python train.py --n_kv_head=8 --vocab_size=12094 --activation="gelu" --norm_eps=1e-06 --qk_norm=false --bias="all" --init_std_down=0.00435 --warmup_steps=312
MLP neurons of a small language model. Each row is named by its layer, matrix (up: input weights) and neuron, and shows model dimensions 48-239. Each number is 500 + 50 x the weight over its row's rms, rounded and kept within 0 to 999. Numbers have three digits each.
Before each neuron's rows, "fires on" lists the tokens most often at its 100 highest values on Wikipedia text that the model never trained on.

fires on: "0", "ing", "3", " ", " her", " return"
L2.up755:479479522407520525437467524456466461541509441534536545538506557503523487543527449595455434470555430535439438360549427513487515524474537463457510504511449428440590526476499526538526501508540510428531447471439507432515503481490482512521491428472600513527534524553426496524492575513453564506428440465485477482509505528561408476541564514496417536469588446543521523509569515588405522571420586496367581511458438485551503642484501399423416430518516489410404477549500487509411482514446537546461541526477491526476508447559445540571440535511470540456455452471494431491407459453553465540

fires on: ",", " as", " of", " by", " from"
L10.up244:564525513526511430505505413618374537512513412501506502382443399533554485486517500451483519562503476506483544517569436450465544535569490394465565529539481489520499463458472426499414488543502596459489538502500484526376483513550382485518526577496599596463563485549428442541513613461502544472381601415482496454438508512554546471428576543494489482470581434565555488496453444466408464464576525513520459522433469545660490496527454449536486454542588503505495541380490502517493454497535530570418574509522454540400473513584462528584485506531521569507418539504499523421518531510585457494

fires on: " (", " |", "==="
L11.up255:526437472488577484544480535518454481557563448481545474466485421501475523445537470513498443524515507476461480512546522474511550475594486525517455539519466573443434604499503434588644496498512568516469485483503532422526563583541501501462545538509526468563561565543393538466472559464463488570536501445569517492494432457469575409527560558503520527470502462576531558400514471525434494481561401540533363397507578555508470535598509393490587511532480455459389585457641497432539422533496540543437591412453524483431483438572530451550515583444479581559449529474513532511456484490553508387

fires on: ".", ".\n\n", "\n", " ", " |"
L11.up19:462477511604477418477590479457489586544547550514391410503474457554585554424521524511491456513525460486547469471603535483539451549521408506470475521530475547498427466423486508531519355432512502480552507611494537412499574555547450542497566427503469420518521453510413485409438509509452539592424518477409487491499491559580509424492490499553449515464519555496458491589523339543562474512496556480502516586359500488493579548448525498431570549474510399521455495625453486481489531471578413491441519511510574566486491440502476552598515504436534487448505472481535422467438472504551486452

fires on: "0", " ", "4"
L8.up1198:571518570538447418492477464518460488569533573446459486371549409517520512444557496493606510531460477515459499592574438531516494431564538522480471504413476473590490571492528434473521499453553565551471391481395562476443514548443493566536541515538502579449483425550518471456429550531538541479427523537439526435430442552546513458481508510529435471485523450467512529512543548573480476447548548606429536475527574507638520504411484441462429404474535514509511466518492478514496471499558482524487497431546491504462587575543358545603460549435522597469483429580576573402408532479528401555

fires on: "–", "|", " ", "L", " cl", "Cl"
L8.up1029:584464457484506407527485399545469501441573515491474512457461469424452615482565494484540512552505458473509425510547538476526495460491528477524506546485501490422472482512472367392561470550477512432460474517418429502526595549505451477424527483546515544485484498524509434467430484587524523522462492424535550537455544468492456559484398489525580500497552591495465505432527526526508542494518419562481514484511559599505538503606442441491484487537624485448470451518527460420534470598549417478542568525568484516448446473530492476491537616524463524484370503430491483437458483534619491322

fires on: "=", ".", " \"", " of", ",", " be"
L8.up1216:539433430503447453444456490594554483499557482551436547509521480520403454409464529453497427525384398512519431516508502521519431463580547536509529446471399467508487516527471501460504552623473530556549491454470571606451498509520519578439567455474522560399526504535469481557522470551520623471393567493372419512497447538492477510613534587479498552406461440576491460473578531521600423477528506477486484450456494639563553468550448518491477513422484513442533461425476462497515570478475501477472462481474507461493490453471457515500544460560557533529534456525509526447479527471496546445

fires on: "′", "°", ":"
L10.up212:505451499525471455569583524464429538476567446470475521480503475510464511520524546468497514519511541383431477492459551482424441412604484588370498436539397520460396498473473397567426539540557495509550521509417562452448496648513540500453530501460546539466411527456480543509467589483447500565593469450482421464514433494549556486519457534561449582466423428552607485518442466450412443516559472524535606519486618424511492558494501506527600494529546517477504499545488505542519498461534462505504523539448547528426486534433458454550557450375519538444467534468545502477502484540559555458

fires on: " ", " |", " age", " from", " were"
L2.up412:577570482454492621499526546549483514532553456511428474520494466540476572494548481474447418489548457528572518522529387510488536495465558466547520420531534523548531469518443388449496451434435458565427513486519543505512516435464522591648536557443438578527459505555467454583475525476420473509457541484521501522488560433525518438521461455504528482472526561479472511416509521497548560553413533456525487512536550493607507490504480457496431493589386501537562547531425491503570412511474530477527467533413509500458504504447501427594545578507534567447534493504415575432503474449531455508

fires on: " C", "z", "St", " Est"
L10.up587:564337477519599406478482498590474517448483446434549528457517496520500512426537482455391511448522496456495437462506499558498520555555492543544477496492507482524481515487489603462530459489452492537417533546499505539470486492540539608460535525477556410468491545480497461467427634498425536517543508520433443433492486468513560461483481509488532474434600471474467473546444483547540438550501405545434535474429574480561486567502525527464428421512493526521475506479629488421443499518429483463499430500526497503477431516434460500601456442498454473464468561422491439551422543504597449492

fires on: " de", ".", "ier", "ud", "avier", "inn"
L2.up898:560485525556467455485509454567537432473521452481490468448467427603481514463563443501392437475468476532487442536551480485347453562455521505445474473495473510442515588413534517489563477524541533592502447515574530524442570489541537531473561463520520501442494495501464505538389501588517555527406584474438531451494562529488479447477513459589531486412510423504492665497560487506541385465439472572538552536466435592493495428463533452452417452550479458484520564576418517582502431502534484531503475588392523546506510479514529519507606472507489481457543483508489566461474381463435496562

fires on: ":", "°", "′", " Pal", " Al", "2"
L11.up4:530486524561448491485529516542517493403471459490534489512493427505468543514472487467521499584547531514442559464442516540557463443548496626457544472447439402408463500480488456524538579393488516498587420616401567524367495581422546512542497459559565499513521535424444427488450532477457524400559452482608575432524471539456527451577501536576496496463473459565564551495510505417519575470411561511527463368468508526529459564580504446442544481411507440509456530531554444464477520579504523577450533562507454488442559442581438510511552488479464528604516499443571495532550505481594517536

fires on: " F", " W", " f", " D", "1", " "
L11.up849:580386535522449490466515575578533572506494453441449497511470420502559498352548520510428483488605480491413564478501532526451458522451498475491400484480524459526606483470532579516514509545434522416481404559495490578526460560476450453430469596521529527484518446547591443518503421533484496484499410460518460483478429542500474565486494454518434473530480518571521543450457471502563445563607478562491455492438467517498539543512523499530459559444533389579463505476600455517533453422484598507512473529476462500484521536518511460441518591523544588582486527455457493485494459514531475555

fires on: "0", " ", "1"
L2.up1009:563540477436460514468469498526534578568558464526526487504552470495497508397480512534523442582559397398478507453531456521518481444507455475554573411468547550529567541516458518491574452491522552467491513561428538520492530403564442565635424532508457492476454611542437461500485515564509521434493435447431515571453569464487489488497497427488460498479460514466493570545637486573565497540505582563548545493456482502544524623385497418499483476560549487494534567454496427547413587498487529512545476500505486482507408390509423435535484529558462519465448461433523484451395503577514471460

fires on: " ", "|", "===", " |", " cl"
L6.up1198:451440475483462471417509521568473390440514471489601487472516514484474549402537469476488480470476550466486487547504461485495516531508499458545450490489477584544519496463507430369583482487440546400490490478463536476514470505580447482508493480649553546575636553544463422488441459584516562487431497553439519508445521540450484452512413509490440494490539511529532497477474548552447451521528470564463466500526467378567515508548489508478411457557456491464492453538476454539558517487531483510499539549500451510495464495458496525531549699487514562440473569545458549462544528506562538419

fires on: "–", ".", "as"
L2.up1072:572462416533480532511540425608499464518567502471532431445482357572403510514513403428476485580425450483482508536505451466396593505476553527570547491464483450557427479452468445546457484578498545450552522499467487507470554486562466571538544468459566548508495523572541518570411495505543465493450509514443511516512435457401494399456477397525506553424533432517537540496562531522476443512429479506560513449544440619634462547436545488580472466485459516511486532541559434452509425539527516551421510595491572574472515509467491545555511540481469541376561567498531488454517428490493429494

fires on: " also", " included", " called", " known", "ed", " to"
L2.up701:569538509505483539457569531467423521533612471484473437408422467478542560566470543528443533466440413496539531471525522509610482498454515468594507417577441400542616523446393527608616425537493430573442504601409506495492480493522455508481541539512526468500483580503531549475511569475433531506498428380495564467500466486538380588454486486474462469496490559604527528471541461509526468556509521559520522460478573563430510459433540466478443533470487541492568557457544433487553559445487477498533397526586484505504491472459394500541510462535454553470495459521568457524511495487599523510

fires on: "1", "9", " former", "8", "2"
L8.up92:449557577494542456469461522491533460514541545423533565437516468474427460438524523433494395540508518488438614488576526505488496428471524617578521500517425407401605515567494493528399503447549420436512583440526557501416543523518464498516532546485460438451555488491494501529478513529556549524505525401454489487553436455642593464425428388542575524412510560597480442575517565520524482565529469532602453518443461563540448484514486443584487487419512602507538531428510430473492571538498511538506501482512459383445459459556481510471499464527531518468531507445494500449509559495549521494

fires on: " |", " which", " that", "ade", "ric", "as"
L11.up1182:558479439546442478504557466546528595547497551532543457405383390593555542485486495515505481490418403523456554520526627490456512457562437540434592432463424469494489558519412462546419525509507599462473591566452473429444435553538504525485541412514574563488450542500450494523498562477421527557500477452542490477462537517449434426555490478501499475501500466552469550554526458661472398534554403564549519420462473557539494471503443405430495492502496499555482486543587469495455558489544502478413406548444422550537505468562402549417493534482501539455508507521585505520440589447509383464

fires on: "1", " not", "'t", " for", " to", " on"
L2.up47:519535442468467457532527528416559377542540437476514497392495486524526467497519499490451358497460411472473505543518459479356540527532472457517507509483448541528529578444515540524429430427564494643416531528463548523438552475554496483493490495481490450489456516590520502456489560640509534482473512550453499532455541535522517508484480539453378467485543473476503497477452504468491524501511488504606436480441465524486410463554582485503461506464404368428409606410540435550525535527504499543435585449430488537460513607478408520541505501570510590484556450536527546455494527520495502455

fires on: " de", " Ch", " Ac", " ac", " and"
L6.up1267:534585462553557559462476475483387473512565455480471439459484443480430491487485523494486502524478439523430486511443519503410575499474514546462432452433392491498371472486446524424455432526524538451476536528448550551389558491581567535534531416570496474429472574480578433460458484525479449510522486476551535617444504574445410532448483461509483622513559538422503511567537524545515517484564471567505521553437540452535506519536425479518479564506519510441512521492460561592461458462511583555477471568416442511462456525452556471453593557486451482484443576455488499519447461467544484501

fires on: ".", ",", " law", " state"
L10.up311:411547510562467453589564442470501436516526480592481462451444523500537532436488447388445484579485480451470493563491606484504482416577495546542515548454481500533461480490480430616531476468508552475613513527452562388444512488464531552415533487600489537549488568448528476586484528531593550494513433518520528587404524519412572518527436460568562547468538489503602520444540475435533531440427544489520413461445527503461473470593410450557496549529417509481477558459459443537490524505555497547464524512455480492440454504562559398520549520416479541568537552417509500472499439492622433484

fires on: " |", " and", " (", " ", " of"
L6.up849:494472494528514464533611554538429501543588532494520484501459535500456449513492510497464476465483425459468513546555491506392495480546474413525476419479508567562526534472450610479496523475469528403431453505463605506463523541475456483443527576566547453517520532628483490475520595459351647520495443452472494466450465553465568487490558534464534460488520463442485528464472415514440501571536535587430482552509473463482502517567454419440477469615507474468481525535496483571509487573564501568474490515554464524524418481461440470599540536404476640576369492490526513418432428466546448455

fires on: "s", "ing", "in", "P"
L6.up1015:486441491461466510424536423523513442555534443437536372485470505591523502514502522481523481504519470416556560577497546585545445509538493443475556487509465567497468474480509439523542456466550525434499530513559463470502586431534546464587554541544475450467470532504510466524512471468496529601423466485439435532530498557477417458479484466578428488543620548556567589584473525563499430521524595475587540572500539515471438580512515424546526531498542507505439481423470584494596535442549518594446512508434422521548408496586496476471586467547447476494541520520569514434470569529501458404

fires on: "2", "1"
L8.up268:466456512558583515446459512534413526488511530501519492508496504414562466482580545433566438624517485499527532505490520528469561512473463497550522520495463416394485577482487504461468532496551411443486520483433497484504429559535547548531459452557542464469460390562512529594467532512476546522450477409396497541475445494487467483542478445608551501492507519601497424519551466492486423664545481533531526490396459520529429546507496419525506422513472445432493505449546540474495450475683529531433525487465499437507450492500496521405525461576425560565463520520474533514558519576544497418

fires on: "1", "8", "9", "7", "5"
L13.up1153:568490548511500545478533393522506545470517437420502429472481584520546506442483568531513531461504427514527489465575505458548526441395489411540433412586531443589589484523452514505365518504489410462506539564499457471569448541589530516511500478425478512498508535622421499531511476515556466463532554478425566552398526474562546467439460533476508498381537498446527541534555503505425441536613513485393511467444549459632522490487455440523508527608501526528524515407480525514479449424536511470420479486575592605386444440553501476501493522438500588501484533507524492427470541541535515478

fires on: " of", "2", " became", " called", ":"
L10.up1026:557400499485492473481462464523453560449529455450494485517503421552517560478535506527438366532448457497521576505589546491500505436397549442526531496543536507549473595484448435486513452551523506457418575487517590593417470524561454513528537442482452499464518432521537509518467423474421526475514467453406557514502518588431530602478483465550545429492580531484619474475476444438501446472512485608463509511470497625578527513483481507467566494550468469482491542563576524418502493472436639544463548526515496401462487533565429485525545551605555604465483472498501475491582538453662421395

fires on: " by", " to", " as", "1", ".", " on"
L2.up126:519493512584519578532538521573489488561544469406448554391475405528457533464451499445478374480483477483518512509484499526432475536479507471443522476448466526539576570496496569493525486541556394552513466496475485523460511432607535569576486508505520550558373504588459482554475503595513556417514455467432480581610508551460469424563409445513428508473506555436591539473462501539430463491463517504503438356429510570565492547537536453503506452613492377475463567448565532462471540554482538537394548457494511495484465510516424392518469522511470540512459445615514490422488568503519460462

fires on: " ", "0", " for"
L11.up577:617475421440532485495521512502443492551507529470514476424435504513451537406475490419471478543457391424545549497484514496479529435515577439423557498497441381486510522481483580441505503478543578457537458499521511531497436504538478500497561419586535584499584524534542432457479483531457521538458485555452439460469477566550394514546468529539565469548467500508452513494511543530538468600527393535365559547540461511491515414587493410485480462509532549477575520371456568497461551521585547586394507462430452534478433488425503565502481530562555562531513441467532504367545449489606502586

fires on: " ", " f", "re", "-", " was"
L11.up109:512464486536475546464561536528449477556566497454604463497456436481463507510544468547479400500502477545436496526558467526530454520454486466509471545474608495542519502478448596536511453517524548461528495519458549504513585523512453509439484531460391504508569450547493478528437479483444539558439451500552490523495488531495417565565552430619468436496559465528535572343536394520515469493493476510476536441463476540612520570551432372579473552489477521458412465559543469487516523479450499547466406494498433535458364475498593446561517502507564579505447522479400537522462449443503504500

fires on: ".\n\n", ".", " in", "\n"
L6.up1151:524516517490486470462544499495453581462580533504469482522564407483578486447469559453497470406441504414481431459483553536506489354559419573492518476442488584493463494453449556526480476490595553441528509450471608470524463569454543555522551491484442417418535512505514542502487525580545511600496466570450473510536447526397455452550470470518410453406604481548597540438534493535444488482499589606466541556429453488566506449420383525447438451513561468453500521535543485533506511580542529511435500528461491570489453465516490480531571607541505481504485526522548485515464515466461424473

fires on: " ", "5", ".", "6", ",", "4"
L10.up978:483443448545541511486514456552438449508492458558568413542532452403547536559605554380572518510513470440467485449512591572536467501393456473496553439568497522517504555414571473447472499502463432507499485456511512440526516453477467496420575540523417587501624442548474446499411504444388512534451484470457439485488441538461495453553438531626533514481536505460543466525541521438484513530551521446461533499482493513456528458562400446505522500506570466451435511519468489489556439536417542500484580488507509395420474356527535469425519537481535550484440471542576543478556563527550372427

fires on: " ", "4", "6", ".", "3"
L2.up413:592573374430496525509529544573440473517559444509493500520524431520499628479473421503423528487416366495428484458576491472516513553598533437555556491488444540537512537463535465549562531506464597456556425522490558422396499505446504390590511448553465486500492534495472462494490549560495583514562388473476503545516524458477445579452487448445475555457514407477607567547431540542396487445525526482482536499549508475587481542523564374397411512581569540540488587479582529528418527494468484574492550517482492521453493439528476503499519515581452479452429577533606484510447552502540534510

fires on: " ", " to", " won", " |", " at", " from"
L6.up76:535585441478556416435506454551460476548528465424521452450408502518517449520494630466483503591534438462428514443510533442544546390564486460498554514440507434428445611524472578466459494509482539479542465465427507443576517545570440499611472436418550492574552518614560505429474483529511517585417522457486505504435494422502442473601464499570477481481627463486451503472494491497472465516507510469448478462420471583584539543541473500464478473545501527456506525504536506536520438538517539494461576497428514443446464444563528496535588457414503587533501491494556547490464531505544445466

fires on: ",", "."
L13.up284:498507511536485549447516504495470522487586412416514482405594426512439478520512514503509464589509541454467494610510471478487548508431539456542547440472511496482508517441473546602373450586482505535405480498530492471374454544478571586356562568434606559556606436499409496569489522496435466391511468499444528516472570559467623530580554471568584496433462452518454511583441486454409531425510571507529556451590539471505547474523513455552466462454587394442562486465485532464587580521521442479473585495518466541447512509562468504532502529542622446507442547469549507509503479493531403568

fires on: " and", " ", " Mar", " De", " de"
L8.up792:479489556479543468472426456604587524497588422569503429487446494542471546509426468510524496568556464492397486485478632498528494546472529537463534472504409382497536500513498464438405454531504680487460451598518545465474548453579467550486596458525542601579452555463512467450499565544543487476447517479553563542459464537507496530464495450533437631432575485597507482529468630572496483488529422472492495457428498494460465480501535537478451502509538553538504513506518521508477540466537474571506543592462496525478500603498553495464463535440446518528399567443460430447402603488488465495

fires on: ",", ".", " its", " (", ";"
L8.up627:606451523390484561424537526521487568495544535470469505368490522497510484433542605463456509477476457526407516443552543483502484416533447579505448496435546555528523534412532554487515460510468594501411519514412506493426618490470444574595435454441536573504494490489522487445472573490445479512549471547502477403506474521392453498513528437511478488471513501526479535507493534452516569444496634482497512476523453614475496547444533479493491629527573557481396483450558458549530539504599504560409507485533444510481563530481522405566582477539510535571476457493543510420493465463504404441

fires on: ".", ",", ".\n\n", " led"
L8.up283:569504367429452474460518515586483411520583470575461519531525421484475518390488523402554460438488439545417513501542704540521382467559437540480454582422439551556457557403407485582390394506428459511559479460528506569413566518517591549607516408418404497465476458545568500528488480551429482512541553523442517552389466495408462540594585486513490443501507484565539532529480433534521462503468515523484491521522494545562582535512479503542429498557595474509521493508536508507564492496561479527473421474485519603489480524517489544596470497517510514542580426493436529420545475485492429467

fires on: "L", "–", " ", "2", "O", "R"
L2.up147:517484480540378478507523476525495486488467462512478492549502375528516549538587508566485549536553426551513379564451476487493473414485484567492564465446452522468488392520549471467475490487440563331571545503540543458463547496533577562496499498522535470504548540503442496514459502578510469574500529485524431540468549399515557551480506521574419496505496490475572511458540595551495428576489456498514483426477506497449530530340449463477488547463511454541461516511534533570420470538527485554523447553455393523407518473521510420491462521440559521522533479550590500462487383430542514469

fires on: " |", ":", " ", " /", " ("
L6.up927:455608530545450539577556444536496433609624442493484533558482432503607481464544551479414431424526495478487503432443550499546543474466499555482467512455505426551475478469442443448564435467459417520514560567437591461489577386468497515589597471441554489488508532557450531497461473475427543492557515477529545634456518492527541537498477499538467460542595608533518580545452505547451464565398489503485469464525459494548449510470500431408469483602510417437448555438523598413530521451528515476486544463460465477431518568411441508523479504573522533492530511436421533476470463475491496465

fires on: " |", ":", "-", "2", " "
L10.up231:475404507504514448512544489518451530464524511548478503511415539541534506468487487417429422526463443590493522470491471476490527505425463457499488516450493537582526565449443472518610536478469516535415520547459531446455525599446480550514477545478604484408586513596584504548476581622467558547446512505515573473444443510467452495497502509501536464557531417450568503536437563471434409492512510614473497488458536563526544524539436477509612426427584536495479478459571562454478454516570486532489601477532533520430449511573433492589579480396487583454472557517561465496371466574578488430

fires on: "ag", ":", " a", " an", "ak", " ("
L10.up852:517490480543557532524538519593412601462452494389545485491528492589520566508493490427500520507572568520525449451549500545466456447545482510526411448533475544518400415459523507469541541515386463511539597581468457448454504453462490552506551437534528514574448590469560534557465576507425544536509478481507424493445478447572480478486441518548477494520577439577609523459536516433453529562503514482518456577422571450421585540450513493498598574470368493463498534362515512566370526486492513485436419509516468465482537565479499455601545469519445534416435531411480512489499527478444480588

fires on: " not", "'t", " the", "ber", "8"
L2.up251:472532398497547426453575446503522470489514467579554508534492524544580475534591540504427480516484444435538561508471533494497460523625439462507530468558509503541594568460474555503538485488495567537344483564469546575508540438496494562493536468514443511517414556598472501480494521546510616453477511509544443507489432500452507585534532491465483540466494497470528491555506569502449456497470540510564502509391454452547437522481471480513463561476480424429523534479678388472472519540471498533478449569555365483536457481506521471576566509582532504521473544467451482501430430490569543400

fires on: "D", " sh", "L", " st", " St"
L6.up2:525416394544471478443490443528504513370505498541436482495557464553579539450529486511477446600508459517434471449527476507536490423449451529574557511528470500525532564390523520500487547509476458531485534501290614504388554501478462532571479472535529479527503519523467472546428464561504599496463443488532533532563434526408558508433467506445547487461495481546501518582538559516465430524586456509531554386494511458505537567550514433584450528503554586482451511473504543445559471574571509489463428585526532610481540501542446465432600619426518456511493509482581437384483453513485394484

fires on: " St", " st", " Z", " Bl", " bl", "0"
L10.up639:562461501587477438516492602463440486555468441507459441555527475472563564483604544570452472531476457546449461348543476542511508466511464464527581463419458558567543539452540463544535560450534494449387484583467541466438446501480500601534498445413485546504561444485455493553421612534480495496507541552423566570439479552441404575425402442496512563501507556533587421492555491511519446573525508459455565494452416478511590589526501543450475547436529542570528484546515567466532435508547471456545460508539505492481545503535480486452556564493479519417522481510568391524542529529552449433

fires on: ",", "1", " (", "2", "."
L13.up835:607532435505521502529399394564499544608435507504466492479455462435553552464526513458488493446439484413505479485492570486570481535514395460418516415484451538480508514526527479520415513509544455465582459439475468399489429575501521570519576441453523539473486477524502484595502611491617533451502442593452505527446455521480476466494437474512480507396447408493572533556559436412557548510586534431522361477539479473488568526560438479474457450528518416452496507533536441487544571512506561583439618458497462481448448451487489504496539601361436547489505459536600532527454469493477479438

fires on: "1", "born", "2", "7", "0"
L2.up420:560479506385467467486641504548495558519639440447408498456509445463555521423560532572589452536575546577598477537512522498479500512506533585500440533501489514523573484513466498545557528516437486495533378472450414535491415585603469524533492517492442559513512552509367436488463515581479539465414538458547472498533562536467511459433497404510460505420508499514630501580500578553494523480516462477480517476476463420551561580448531454494502463528502468561515523424480511550536483514499511568401441542498511534449463460530466431482472568464518504480545544565442551388418556509521510469

fires on: "0", " and", " many", " all", " of"
L8.up631:493498474430489500503519581479478397448538497432450499472491498479409556429527456433583470534523390511468478547491441619551466519485493494434513403499517456489505424462478529443530438515535532459501431472469494500413488491543472503569499452556438520453531556545469393495486460551438571525575505491505450561516498562439454633537497505491353493485563476497492525478470595575508479600560459549441515530470530537473518441493423432538486440505568550531534468521561490510526465484515509555459558502514541580508447461491510460527461577570508567483499475498498458502454520497541484508

fires on: "2", "on", "9", "8", "1"
L8.up1041:557457452490415485491521564493469401475596454453509466502449470481555531479494538533554451515489490599460512495557571577572522508490448522492474522392467484473609585484531537422535452624430477440507463620514503562475424546569478535439457451462443462437482530642505511590503499574549542532448570558459542531495458430526574466602599424594407500402447433499526463519520670612561533518542353476475491496489408532533520539534522498406527469573522440479491578523497439556413473452543640499538470531496416562499516454494473483487554461552520501473459495456516533477489468567513423462

fires on: " C", " (", "A", " a", " Sub", " one"
L8.up528:532423506459557503507510491541377429491502408490506545401487454560462525513560497472512496468576469430532520550435510502523484487585571523381475472484468562512516515394524504508495468571497544457495545498547557520588432551508505594472528540488581530494576481582391459367397516493650513523474398559505447559538477447487515548489377509495563499425515390509454495539375475524547483508569452542437500475440594460465401487435534471550488381503604505462456502475600444441530486527477462578430472570410490478420539485509504400473516553467594579519463458465506586498532478497575525556

fires on: " a", " of", " |", ":", " an", " and"
L2.up1231:504442510480555436482478521552496610492500478453457496394475466538524512481560582523510412425553537430519488557531573453550454461440485471552468415581541564627512534506463495516527467505544485428471550563432596534478487516531520548552514567522550461399495662512449459465482560456506575475464399386430538519541478497428462571479453465468511523458589522535435480486455522462435417521551461583465536530420468478514509520434416526469512503583584579449541533555561510402492538462494505484455468508548551454514506480467461490552589503546451571480399535476480604507488509452600527415

fires on: " ", " such", " |", " Party", " career"
L8.up1148:522502491515496465505504561478505506531500530505499480529484602458584520459461512538611496429477465545483528428559590494590427520571474567417472401444430484515457682534433497455395517478512564488435476513467439457524604509560450499548567396492502449452518529429399456502446476501515490557476473484445561537519539526527519488573502533505519526496544514494421478523465496472539422562492546474581522486457519464531550442496487381338473523627521506468508448558505467535548481553515533493425567483508421459435427481497465518498522430458508542579532450500539574442490466476520585442

fires on: " C", " ("
L10.up663:557378441390575432483501445551460603559511406481528553542471478480514495378585494471528571471633477451470514518432535445404524505566503516503417479550465422509430491459512559465461475475553565497430486444524523441555586555534455549489651559540527511497490537455447497438422613515537474487477419526593438497459508416536536525475476545517524551468548535509427496428508430536474451512523426470526516480444613568423471512601487481392575455460606563503443545523559428475493501511505377504482534560522523393489586469506501445507436580425489454520436412519426509421477525489476521471

fires on: ".", " to", "j", "l", " j", "K"
L2.up401:497537581520507478489430472426471607448481494538458552535523382497504511462516434469468492562435520512564503482527524481433454532506473384513484393596504568455464568428571562514527449509535466486478432550548481535420538456535450509551449560544551455512504509492539409456461461533504592514509459543531578492551482567441524478451557546525416497334494658511447504522502492550482477480533498629482613581423466556550532412439452459506446585546495515412481538484475458525474413533479459473501531451556509512463426478479531465492632513501491469469412520441473481447481547527576443504

fires on: " |", "',", " same", " strong", ",", "\""
L6.up230:607499456445501446411527527519426412508536515560515559465398460579474522415571430515532595459576474528448467575502412458501526542478464627502502444460412488675422449410496511575573500511580527477536467565495431465504547523440458547549473500590431418569404466597535502422465536551513538483534531492582388504475457495512496531508488501447505510432495448534497511525481513493490467502560516469622541464518430473512499539508457465553454457512513432505425556422577547531560438505491499555510522556489426421484506455559419411526454533474525507579448513546553459418489518483437572426

fires on: " |\n", "4", "5", "s", ",", " |"
L8.up1076:590469458474477470458563517463434514541570447392503361469547454552487479521472542473583544524401375513465557450483510533497580485492538433536506401528511548548452527470492549529534518480419431539430494474503573521504549651580471534550522476516507489548488489569532466499424590525398656530530518492461595450480520586520551370438507498527465437451543536472562490461522426545519467563467486439492446511538490436590533471550481457459494513502491537496427411492508373496515446497546547606485491558552542551420504517477429439551528583466499577492500609545530465395503494535588463422

fires on: "\"", "\",", "),", ","
L6.up1157:564480396454518500475505498523473526553573493535464513449509464537497404541530526575477441524449548449457495484445439496448499563396406492575457427478475491564509459471463513521485468497574475547566445541511511449511504507454574498518538420504431563587591482558580500570489518554470577540541460383605505479430456490420466536568589525544442500485527493602527543564505417586494462470479502453486541452423493543566561559589376465549467536576579450372474490510504578516603508475496390513392532591537471426469437389484469526511522603501540565504467548461489446462532513477563485499

fires on: "2", " |", " of", " group", " joined", "0"
L10.up1014:515471560538492486412489529559476495426670486452500477529514469585564610514558522508476473424547484486504508571562552440647465548500510515572462410506539486511534599472408439503439414590474510469447600518440565519478461513556494524552518475503538506472560467533437553549519523468493520548472391402392490473504524488489485533503604457524524575484515517598521482474510514477489403518432452549542440583470459473514507606471501507431436469541533462441521551571567421412539476496522655585495528434506555517451532412560446475499559473553478594445399469509466523509429539481556492433

fires on: " to", " St", " Saint", ".", " either"
L10.up1145:509460539503475372374529491473456467477574541475410497455508440493549474476481563521497543509557545468512468567473460480550488477480507492481590500499385510584528572399423586507471449493494557503463440534399578554505534618489453569472485519506543554435474513492472457440453466538501481518486498510451455566497526533521565496472494552527484557369531563543537464613522527641475396502534435571437597583500451481573536491578562471514429509506487571390495571530505506576448507482506418485443567455566502555491474428546470489471525466494551553465455381477438430500425490502476386487